{
  "num_hidden_layers": 8,
  "num_attention_heads": 6,
  "intermediate_size": 768,
  "vocab_size": 4096,
  "norm": "rmsnorm",
  "positions": "learned",
  "bias": "none",
  "learning_rate": 0.0116,
  "final_lr_fraction": 0.1,
  "max_seq_len": 512,
  "doc_mask": true,
  "dataset": "wikipedia_en"
}
MLP neurons of a small language model. Each row is named by its layer, matrix (gate and up: input weights; down: output weights) and neuron, and shows model dimensions 256-383. Each number is 128 + 24 x the weight over its row's rms, rounded and kept within 0 to 255. Numbers have three digits each. A neuron's up and down rows have the sign that makes its largest values positive.
A block is one neuron, or neurons of one layer that tend to fire together. After each block is what it responds to, as a language model described it from the Wikipedia text at the highest values.

L4.gate272:115152121124169163144140114109116100140150130161150167114095134133102166105134110103147170121099200094142143116117197091107101108131142141161120099113160134134160073142174114117088138117126089112089118137130132121143124138124181185131125179111091129099117188115101144132130148134104130122157132125092104117128117108115141125132092108117121088110115127080090117105113124174107110079110
L4.up272:112106129122130133168104136138081110070110159107169123090171152150116155107115124109105150119099114130163101101096159101125122145099122132159145118079134161144107124149149163117144158087095104157139118138050191132133121139141172113132111169113122118110141166128148114132094189111140107113161145095154106151148158119124134132135121105139160141136129115122116142145183111109128115118094
L4.down272:128093101101103183128128144116141127150138146169115126105081137119149147125126117121095109153136127129130122140115131148112136104078126111174164118101151107137107111143119126127128092159096131130121112125082126112114169160124155144079129150099107136131159145133125116121124140136114131137091113136082099160132115138128138137148132094118076164115119148114144148105197163104135160136143
Responds to: Section heading closers. Closing equals-sign markers (==, ===, ====) that end Wikipedia section headings such as ==Plot==, ===EPs===, ==Track listing==.

L2.gate108:118074110135134096129115121119175112091114175144161163120140143164133152158095088114155153138123058144144090130175158150141101102175116123138075137119149127099092105193118123176108136099132155165145141137130084116114141107160172130155137105130106126135145139161172118111143125129153130199114109133115106092147114152156152129101117123135150152079115113083154117140145107113140120124090
L2.up108:142118143134102167124119093147129057148130141157134155122159135122131074168132131111126139155098105146192126151136144142081096111119177132074104101130141130150122151138114109123072133121137130142127144148140138141142084046097127125105105128121094122125102085118132120141112160164132131161140121173154127122158131146152152109122132132137111156081125112130130103159098111105143132098125
L2.down108:113104140152132138141126127144147105143114179164169156139146166148149148101119133152153156075150086158163119151113147121103105126137128136097070094143103126143119138168130150162109141126115175122136146185107129134121124125135094159137103137136094145130129095096110136120146127170095125143150087148132119097159096129162132103149175125165153143085151139104112128166162086128136098118144
L2.gate161:155123097118117181156080169166109081113167131118118071159152120097107099096156113125137117126130135173127131188143134143144082094147129136098114155149116099125148101122159152137134112115175147136117129131143097114109147090094096145136120107147137129128150174128158157179126112136107143158146110122161114113149130187140153182125162190153143139144155112139155150094112150119132127142153
L2.up161:138156114132143090156065148108102078173176152106098180133124098121125129110089149098141076131103090138141175117091136093118091125172145116147098169131119118115136148139118135110115138100194121126113113142113095094134145144095122176095133110125130105173188153115118132114151106150164107150122138102134128119150140138115115111144137158081078124137120076110161115138101138099125133148121
L2.down161:118135174124172118127103140146125138139154146126074109142145105058142145114114112090146134138145126138110168117115135150114142126119136125139099103157164095113143134146125105127090107128152163099096117146119085138154179127072134147152142154090126159132157136170144137138131117150159126173147132138095100124102114149133099182175145192146164130147112106100155157110129136162128103124148
L2.gate210:071152143118115174112115122104157145126100100118135112162158121110134131129121117127120123123128140120123119142054132104117109127098130106129171126127125117140136140157124124088127130173091108133124137125113147106110181169131166132099119137102132097167127128106127140113152121107149113115152085128121081103120151173117127149120143113160095142128106148145111120134120164086130137123127
L2.up210:136133140127109104072121128120113123176153083136125137127112121117183134078131153102153143126117159128146149135166133184145118120126132105117095098119098138066080160134161075168112099137123094115108115181160115127132165144107112118104157091161097156122144113097122113063141120140092089134184166130098121133088134103127141132143130128118107139097122094153134138115079125101135133184125
L2.down210:131122156130130142150122130140113086137161125103085117134113150126101157107161151100120141142129114143123163124163159142170129104176116117138102103109169146112075106088168113136115153154106131154144196145122107116109140127148103130141163073138117114102114133147118134110128106174096118150139141180137132157064104140114128104119129133147144148121094103124090145125120142125143091186090
L2.gate295:121082122123100097127103179085140137132174127136105144158155107102076111127158121160088171146137091139153121131159124132128105117081153124106123103134115142082129108121151111142132174146124129128085104093139153135109183157132102107121112133128124131164118145142139154100094114177125154153129095161138116137119128097130124164081114139120101151114139141118120097092131136107132122141157
L2.up295:157139103109184089103141112079166118118131104096092133162101112111137109113105129095148144167126080097149136089181128135121121109171153146110086131122102123096148137123167106161121134148136131117120132122181132140122171097124101104140128144137099122140134158139117125095104114127076116121177122120098155109180101087073123131099083121121163125109116181147095141148146126161125104115140
L2.down295:101134114131152123103149156108131135160110129096116082178114131166173108115113130158150121145119154132103206145161099184131099098136164201091167104111156128113128135137138138135114140148088087091142129117105123133105135146127109150141118137132147152131133103096143108139119134147125136169113121120117123147156127134120142156079128094137151147093125112151161156148153099134117083131147
Responds to: Opening dollar signs and quotes. Mainly the $ before money amounts (grossing $13.6 million, earned $30), also opening quote marks before titles or glosses, and first pieces of table-cell names.

L4.gate718:154121151152135129144112159109157117157143149149104119107112164126112111127166078134114122143144141114128123145135163162159137141160127140085086131151146100103102125143081130110097110107110086123130098102138126102093131135179170128140160172136159112067150151136156141114152108078141117128132104147137153151105136072103115111153101092183150180133181113091075123136151123155162106151137
L4.up718:105160102126152163173096165123102135155102144147097135145086103150165097131098122126139120142120117138181119100127127112122129163159126132131124147151175164101093140114113147121093121129103148089131168100178099138098134123134108159118121156116138117131148118101132104130141155132140155116071087115128151139123116084093120145113151114169140085137103128129147101115126148137175148122144
L4.down718:116125130094171138128152105121137080097148109160141136135098138104116136170146118147109127143172112130114097148122188148189150113181120120151125136135128150116106135099127135095132131128101141125141143112153149121122127086124155107171143152156119147174081140093126141158112154158139111143152125122125128129130158130155166143128137123114130096125103097105120149108126120111201140135095
Responds to: Sentence-final period. The period ending a sentence or table cell, often fused with its last year digit or word piece, e.g. 2022., 1896., (LBA)., retired.

L5.gate14:074167152126120167156120123157101113097156089141120129118124122127119127101166088085130133144122153100148119108139128144155123132159172119139138121086145124177120157157138101147150122134135137084092125158105139153113147165157121115150145086150156144155158117093116115121149124083080115131142127109146103175097085103135116102114137136135066117127125079122169134137119129110137126144093
L5.up14:166168167151126099137115117148169137146135149123125163151106193148136122124148113102092116143127145118130171138170181124183104118150085095151095127149159105115137138150123096127081139150120138105101112189142126128129130117135173111106134132094162144097154134145165113100126137159143156169110140177119124149091137081114139117140117139151110096139151114117106067131113144113146103135078
L5.down14:161104068131111114125142121139134120112160128099120157157182126134174152122150162109152136141160138160122111123164132093112159108142146108122118081119145128106123149128123139132125101174130125142137114170150122121138154128134142119147161151140168133140122120105133159149118125157127151170108098109104121160174103131113137169160124159135161139159148138107135142085156112087098102147097
L5.gate41:137117132130120113139096131084146093110166125160067109121118096157124100080120138132104131121131134147111114095160118094136137127135119145124132134150110162079108147128144117105131119107134138144128105115118120124123158099100131140134173157146103117099126144111096129139108140140145119141102090138150103163107153118124116191116140125110121152125119105094147094108084110093155126132118
L5.up41:111143131100133079133083129125111124137124154128138149137102098161105100126116152092147148111113143164148120129139132104148138132150149119093147126162125173059088128106143100119130134102156135129157155125086103154161138125181114138109130165129143164108120134185137113131137078149145131162130122132097077122087091137105100106178149112131139106128175097111122168141123141101135123136137
L5.down41:144100132140094124131071139166122126142124154136138135105133110122108136131162107101093170094128127161139082134093112072133105134117114100117163109153154122120123146142149101124096102150077106098147159149162117174152150114151161106123148134194111133126103109091153146163108107124136131137079125117124124170125133134138161171101133138134132103124135130105091116098098140103116101113094
L5.gate284:134128142143123173132096121125184124094139133130121145099122110143165082151121152140147118098110174108102155102088135104164144111113142117099103191141144138118133131133105075179146144163147128096120055141178110121106133096114130153137139119158170123110093165123113116125157118121140142121133127115145091154115162103144121108104132132132145098155109102125133162093085139146075080099076
L5.up284:118142172108150132121128141138152141132157125150134121100162161100132106170203116154105141124119156148168120136094137146138134117134136109089108085135139114095154132137095120118131157109146138119128123103166155151154151139123149153178175127113129128139083168130113147097106122107087159151173158139149061107120133136106122105096163114143145115098122144087106090134092138125112119116126
L5.down284:127125127122143097094151123090146116112164145131146150129078122135115145152124125127175057147135106122078177113132118121117114159089146089081132137151149137103120141140096090130104149129172140138131099143120126128124107130140110150163075115129121133151156108128107147136142147073141106128126125116116152174103161110170163141152122149121113162110103155110102136150126133135090156142128
L5.gate620:046162103111100126172131073115108162161128104170127111150124123096093115120130131139147160124151114105130123108119149142150134162104093098111153115128168121184125132126136160103142132111127133128110135150094151163149138073160138149112130129106092173153130172157128135097130090162088178194110156123098131138102084115118132116112130114166128154096099110102153109170129099110126148178123
L5.up620:151115121138100113142133156121114104160128119149137161118121089136141111092124155126129106120129095168107089182099158107092131120112126129083123130144128120129088138154151134099118118149127099108084099105100127154127153138143159108155159133142115152130097159172140107126188131137098119144133133132129120126146077071130078119135111121142151109149172155123117142154136123138151165113101
L5.down620:137130131112126078103143130137091152151113128075096134092131095122163157130102133127141144135140139101135103147109108121096121156151118133138138081128111140168117126114074168104148109102138133107092114095115101134115132139117126098143122108179166121160113117138134139089146141112106128110144172158104213141159109134144105089077133128176116120108093135172147099133155126097129136126136
Responds to: Segment-break punctuation. Punctuation that closes one segment before new text begins: closing == heading markers, mid-sentence dashes, opening quotes or brackets, slashes, line breaks, and the hyphen in anti-.

L2.gate402:114131142056092125125146134093136108139136129131151147161145167136148114160122125136119146143099129113161109089157124091117136140126123167121100121142113098089116122144114146129105118159205100100147102104127109125128115088147109165164152162155113110132111152107135128137085195139140085116113105097118109136141150112185132140093134140116147080097125155139118129095148115122132159106105
L2.up402:087105122133116133101104105124133108130138142126098091132131093170130132160148151139164108131189109121112073116116101095118129148141087122142145142086110154123106142153136160119104093140137132130160126145132147100108125181149141120139087115152187159123173139147109102107129105099100130084125112106125159126169135109125100086109156115145162138119134124063174152168135115078140132119101
L2.down402:158111111126118101140105124149137125114145121064189126148122113116143136115126092131118127152132167105124165145127129158093133126164099157129100126111135113127160129127122156138112102118156105108139128086133135122133143083139108116151137111127115120091152134106117099113134139113134152132112129162141097107108101136177118118093125151085103069118111142130089139122165116139139157137094
L2.gate431:099092138113153129118167121148118081135131140112161126144173121115159140162149107138121118148134104141131155147157123121143111148140130149123090143150108137051104141125107159177116141103144105147133104147122117137129157158104138134147139130139127153129128131131136117133143160108074114141106148113122106134146083120155159118142138118152114095064115180130087117105131120106158178154116
L2.up431:113139127107191155112169139123113122142123079109141138140105136176136137151159115122146105146178155134129124155091090098102165105093136128144138155125112121124108139186144105134127085125154148119103134121158086149119101103116162126161154098135143095149119131130070094127112125142080151113106137112131144130148185058138153137121134149140106110109121094129169126150089151113121121099143
L2.down431:106110125122098120089104135088135144127113111121113136135181101138154098097148092111115096142104169139145118100120101144152142146116133105172089131104131153107154151142133114149123120103111169114142120119121135165112122109131148125150148148118052108128105096161143162119149117152090141134122152159130057115087138132141135113125089103115181139118123099149138094134126120144133168050094
L2.gate476:105150141141090136089123107102107073167137166088178152121141106115140134155140132088111133109125147090126137098151138108143173162062125120137130117132168108075122136141111145129137146166157105096148085138147120138105142173135161109119167115111082120155110164100117122117142106132128084161127122129098120150131139136161153128055125106130101081129132149116104151120147134164108115089132
L2.up476:110143139084129111107163092158120107148104144121136112139156098109131113121122127184145142090128136133110118164140112080140137102090112186148141156138118167109119133123122161127159104107137123097127144132114137112125070176122126153145099139083083147145151117146125111110093096171156100123137138122121146083116133190106142161139151128122165050069112165076127183108154147129106130146136
L2.down476:110152140168159099133121135151092151126106107123150143083106144140185151149114139112101138159108101140166153122133120107126141145141138114142175147145085139101142115157111107132125154132134110123127177092155125143146116141130094120132174193145151132098122100097177182122113142182124109105159093136172124122161153109142113092138157116154149152143108153134147105112121113138163145144099
L2.gate538:143143115149156127115166134067164142105114131108142150173147124098191118122142150171127147126128093083117125134131127160089070121151080113153085099103160114132136162134141115123131149092122112120131122196116145106138124129153152098162120108108117075165172135097115120138139163126164129156134112118102171123147158099137116136111160128137129124080123167119126128078098137090131084144110
L2.up538:093112122119142122130178070157108095153134102128094090117134156091166156156127136115120125079126132107159162173124111160137098129119138133109102093131146118155130128142134120132123072047140129140128139087121150169125153124165153121109120154139121150147119130117153126118136138136108119112129109174129099121181155132174109141148148119125149151147106131099094115163087129149105121082069
L2.down538:102071127172116140143141155106102080145125090109089133131150134113194149120119135127168142123129114132134161148117139175125145102144156158088123101093158123151108151109113094078089138084122172188164115145124124137102103152113146105123106144161113157146148152116110115107146139177119128154110083146105127119169149100154096146135134128075127078115110132110105143112092101153101112118116
Responds to: Letter H token. The letter H or h as a single-letter token starting a word or formula part, e.g. the H in C19H26N2O4 formulas and h in hockey or horses.

L2.gate2:147119154129111120098133106110098130137112118120158109129120127150074113114154115141158157136110150155142126071173126115139150126159117137149147132134130091137140098151093089095166159163150154149132160090143115147136154170139137121178144147136117152125093131104122139137093166155129087134177153139142133131086152133167137101100166087146120088147154138090122112114134135138155102090104
L2.up2:132156095172146141133118145124108106113185129121174119099073151084096110142132114132156118142108152148183106109138184150160139117160132127126100129128115099116108122140126094113054112136131144128149158139156143119133139094135124124146148124113142127160111139109133118107152125142116120170095119167147153144142126130118124154131126109128096174149135101112122094093106128138103145109172
L2.down2:145146146128129113102151104140107164153133117137110128120152126178111111116164130155111141160185144094132140099175133165119124122150146127137138101114148157151117154088102151094140117140072126131137128110143172137136131140128167111177121102147128104133120151114121148085089169121146130097144150139099131111152152091130155122118156119119096143102114125143152108135155159101134136108117
L2.gate120:141170126138110107163143125115109107164127109108159134121085115125113131115153087098163163113139128128124152112138115118110162142118134098148136118138150111163122123129121136110141122119109125176167152110148147117113169128123120105180173117164130155108163167098152155120131116162126121141125103109142139131154153114149109091081159095104144128138143140139158139124146111118119152113129
L2.up120:129136135178125117153143141099111150133128160156133107131090099148141129132120106084149129154099111137195101096157139117165146145159134129138141119140128125131115123166120129108127176136162133134144191126154116143168118134123108148128100119141103157095159107143128163110129135168128110144137137168147144115093110093172143080120134119102114143136130105130123137154149096137110151115136
L2.down120:112141119177181096181163154135135161148138134124158104103091161115124117130092107120142126126124118140150103126157131147116151131169177142123163129152140194106132107166148118118118163153106115105162154097133122178115124136124128128130156152156169125163118120111145137132127102143100126144166111117141168121111141120116134140080145107098101141108126107123156100089130133117087115109135
L2.gate166:131103160133114119166134128144080147110092145108120104101100102121082121117153131136142154135157123139130118146131151147121139155114114104138178123148100143100139107188125139110099173159141168173107134110135162134139156150164127139188112113102148152111104153099158105157141148138114115144117063144108107135111140144146137118077115123167096117122112163085123162120128149092142098117120
L2.up166:140149103135149082179110121131102115127111129143144158135125132141086115086080148137168121148159113087184127116132181125113115115080098128155166131127140098141125111137094133106131148154113137142145165124133124173115103144141088134167165144104161145086137147126114115134120137129125088136104156135086166107130131109134087094089126107139072159130133115110147108174123105076116153154090
L2.down166:132146112137166112123079131156107125146092138111176160146124127118146116121124110111135122150177151126123132152122127164121101125129182105106117136178084112138115167110099110104163148139126109155119078104136132123129141146119113169138121125100135155090113128133116153179147118111140122144117139132145162150112142129096100161106087108160119137112156102126120126158148095091110142114129
L2.gate453:131100141097145161140129142071154155161106145146119103130097126130114146119151128126150109145157113123126134121110139168152096140131095161107131160131145150093109089147126119135110156148138142119130156084117130138134131167122109122126122124136089115115136156116133135157097140119120123141143131110186156125128111150144090116118123157127086138098155136140126117132149135155172114139110
L2.up453:127157137087126130114123112131127172115139154161162158129106133095127091145142080146150143141132138129120137128102139135095087154177146141088148131144098166171111089168115156107154152170104134141100121158126110111131159116147099119153127076130131111114147153121122126132126126127163126130154116103134152164181171087132174101138156104152097154136122147108130127132104138133155145128089
L2.down453:117108114111137132085115128096204156106130117123134142118125154093094130126120110102152147134158135121152133116114132141111139111135145151158107157161111128130135062104132135115124184121113151102140142104135064141106125089144106104156108116145089105113090134086141152093140117128136140065180136129138125123145154085120141140104125133147101119089113102130111188143132121148126117075110
Responds to: Sentence-final period. Period ending a declarative sentence in encyclopedic prose, often fused with the last word piece (play-er., 202-4., Nicaragu-a.), before a new sentence or line.

L5.gate74:150117129096117110151150130157130141115122094127115147141149173150112136146142100151105108160140099116144121108138142130147140147128099107121109145097125151135120123143164144147116129158151145141112145113109158135164089103128099127136110112173159109117141120140115131149164112108119141219146098113118125165117123122114193121169135103144134156127081122099157141145140136166121153123144
L5.up74:124120122101093132119121157111142094094096110135139128142176151152110105123169099139161108138121125108131128104115155104101168133144109098129101136134115068104126096161167100163117134109137104093137129138131132116095129144141121146085123141134154151092124157108101080137145143106102141107156100110134134122124151139091135134168125168130098132117098089135135150141156110168121145131119
L5.down74:127170097104140142125082097144161143103138126141159120102152146101100137141117134109122115140123133160132127167116105126152152155147113096155133137109117155091147155141144119123118148145170130145138136070133146141100131119128178118142148147140152134127150170134102118121109156143138141132098080095123113112136114070117139109171128092128133124117143120136152101157081129166117104117114
L5.gate96:157133194149094114124120120132158123131101128120124151133132120174133157088112146169154116184125159123167108105131167096097155141125075139102151109112150143115135110124118106089118082156095142171136097150107112059138118113130160115103112151135112125147163138144116157118102169125160131157146154117133119128112070096131145159145114126138099089129133133110116138101121145082136120169142
L5.up96:117127132118144159110163139153118113113072121142132144127136177110106149127097120114097144088161120125120132146123129160094169134143114135096119155151135091094109137131104144165115103140158130137099125146098144155109121130132095055107135121163136101105123100164135145119152174121150105132146123155121150180099133112150086120139131112151116152137099113154129155147145138154116130090186
L5.down96:131132110120136131144128119112135106097164141175174121125143127145146164116107161114092152081130148108149131075090100139115147124158116125122108146128180119118123096165134108149133136146128116127103113164166129133126108109114171094130095114131086126124143126138130116111119112142133152153128115137137152117150157140177106162092173093145128124114124145163083154150151158147162143105114
L5.gate107:133119086172169156126152132109158084111119108161120143135146130104104113131155100113143127121162173139117149106130102117067146149101136146158114119147170125117107084105140154168153100123136129162135116116122176167102120142099153078141124145154113131135097120119126108118116144116130127125116156146085154122097123122104096142153152120130163123117134115135126095109151092117121139138132
L5.up107:134143128132089080095152171163093124118095094115090172145119123137097104138114132155125140150128154138111137111141152096150107135110143104055158110054147118122140175102141106142132113110126153161148102103085120130143158133125128120142150178163106148131140089135085142136140114118143132118106119126114126135100142160144149164138159142080088099141107116163101125163129145142111127130150
L5.down107:165128138146188122115129121118162136091118152158132126136140136154177111124129117100144137165138137095167166123103106126124095122184141147100111159137138117110154120099113140140131117101163143171163131109118091157146099079150105162136123165082127099144153179090109136147134098129142115140119137140104118104120146136119155142097131155108121107072176108118126137120091093082140129125161
L5.gate762:150141104127145117146139115076154176113192142129119134171145175135114096125159125134156110168085136169089131126105101127120113141094101120087095170119119118129144117096130142154129146132141111149176078094125086164147110147104075119159120166143105154082144150094140146130151129153111130108124098142168106156086120120154155116151123145171117124111142092142118137135103113097121142086126
L5.up762:120112163154137117132168127136105126179119120152105108133118137085111152138163089114123139136096172149112142138176120091131148103129143066115112101114106113112144134161116149133095125117087139130128115183115126131160123099137106081128092120147107122149146119113165111150140096106064138112102102148137136128118124173131125132133133113172095124184104123106128073163117149080134135146141
L5.down762:173095144109117137137116156146094122154122104134120104098105134145122162152111081080109078120179155129151099191139120132164120166129112142138139163105168108156125153134087136129153167156156165140148104137128134126146121092097118123120166124127193096165148166142130169184117126116146139168134115094134107117100102125110129162139166089172125130146135136139132117093151125108156191166134
Responds to: Mid-name word pieces. Second or middle subword pieces inside proper names, mostly surnames and place names, such as Car-roll, St-ew-art, Co-op-er, Fer-r-ari, plus a surname-initial H after a first name (Hunter, Hale).

L5.gate142:118124133135127110151093159180130134141134153145125126109152156120075130131154126138108132161101137063099175085117156105138127097135117139153146160106147151127154138127153125108104116143084140135151112151124108160116107147170118082147151145132189085106132139143172086085128118126094164138147096150113113135113137149132156108164127127093125163143095127139153126110135171155116108158111
L5.up142:168142114108154192134105171162109156150137124109144150163120113123137091097155127090088112139097123123122133167109148143110155171167163125150082137118133118129165130137110145158114091154125141148141125123087118133149131128151113133175134127172130126107149131170110142124146114135115149141107165133128131109111146088080120110058156152121115165122080150191156111143138151156110132146105
L5.down142:146151141140153129148142127144119150114154110138155142135157173097130137152112121148139143085098110145110121103127096141129130142120125132095096128156180146116147158124153134161130163130138165120089102093165118150110092148078118123113157168122128121123129132143164102141118166124150118067159111099126120149118146153178142117127122112130104119144128119122164146123097086157086137169122
L5.gate334:137128104101101124154183117136125145137127128091131158139146134128125141147117114133149148131084176125138118093127095079136131171147119117147116150160130140134127167132170115144135102148125115122144101138154101163139130107104123142153133152140105065132157115151127156139144103123131076146159122121137126172138142144141153139136168115125141092139150153106105119157124164112119154113107
L5.up334:096142124149128104148134131155141137133143144119173154135133115161129167089150116119117144145101117120125153127090151118057118120166144103130098116150124103071144097124136133155116137089141132075161136116137147164110071143131155100165141181141057106121118144146108148111121084110138139131126110140130096120107128135136127108194147104117104157097116114130148146117131110123103078142091
L5.down334:131131110089133140171121144108120155066188112106139158136090131087103194111134103102148112155143120126127121112112143141114081109099151126154128170122126122125118139185157129157133141156141122112131150112126100163147124146129104158107106147147163122147133104134099067174106136092137109118135107123139107164181120144118122138116145148128148129121185090107136116171136130159111093205172
L5.gate377:116117118122142118160117110158132108120125100153143099095108151105078104103103116138147132132169153131156150105171175135128145129130079135168116117130168141126152090113143148102128113088095100102194097097149145148141146127120134161172165142160135145172113145128143080109130141121169142116145129112113106115137111094079120144175122139129121128140118114152114132098153105107129110111099
L5.up377:110118118115117144138098099094130120110146125121109127063130131156090149092149147106126121134129108146139118141126102098121150138152093129114136101142109116133144105137137118118126143138144135149118153100136117129117135157167155124128168114156175158108110130112094128128100163151126127167158156107104108153098109098121118095088161112151153092127161185076138155160125132141138126083123
L5.down377:124131165092152136103133107123127133152100142151174145144119119097123133073130144171108163147124122144103120140148169143129146165131138142170157099134135129134094119126127107131128156153083142120086093154130134142139109136152111138102129081125140092132118160116100136125152140086160162127097123106085127147172112087121168121107124124150124094111142126114155120111125135120134093134111
L5.gate649:140149126123147110118115124130130089108147115147066140150152081112083101141152125155151095095124140154120135154133144138116088116056119125181120115130109161117088143092158147110104162133093162105172125121095092076108138109146146106129103146134116143128156137095116164112106081105128100148130141110108110124107139140098088159107121070127116137136098147100122171145122128115140124176118
L5.up649:164085153131134183167146126117104142099156160101141099118143121141151059137098098161175115144127143148119113121059079146142140138126148162137153139115177141118127132123146122122134152139122172134141159119142124082120139121146132113178154127123123104108149170147137116130115100121120168135144147143169138163109127151107156151104125115123106167140121111120131146155132104140130081127151
L5.down649:164119157147150089107177129116114100126072095172134163120113116110117141118128095156139128101110150136156110104130150134146120123120126112157127104095147157084088118085144145127112161107104152141091140094125142091102146165153108136139142119108137131126106111114155133102155156112123141135125087056123106099098118097163124176105097112113147113117113097125136125149120131139155096118142
Responds to: Table column headers. Header cells in wiki markdown tables, such as Date, Team and Candidate, plus weaker hits on sentence-final periods and mid-word pieces (crit-er-ia, ex-it).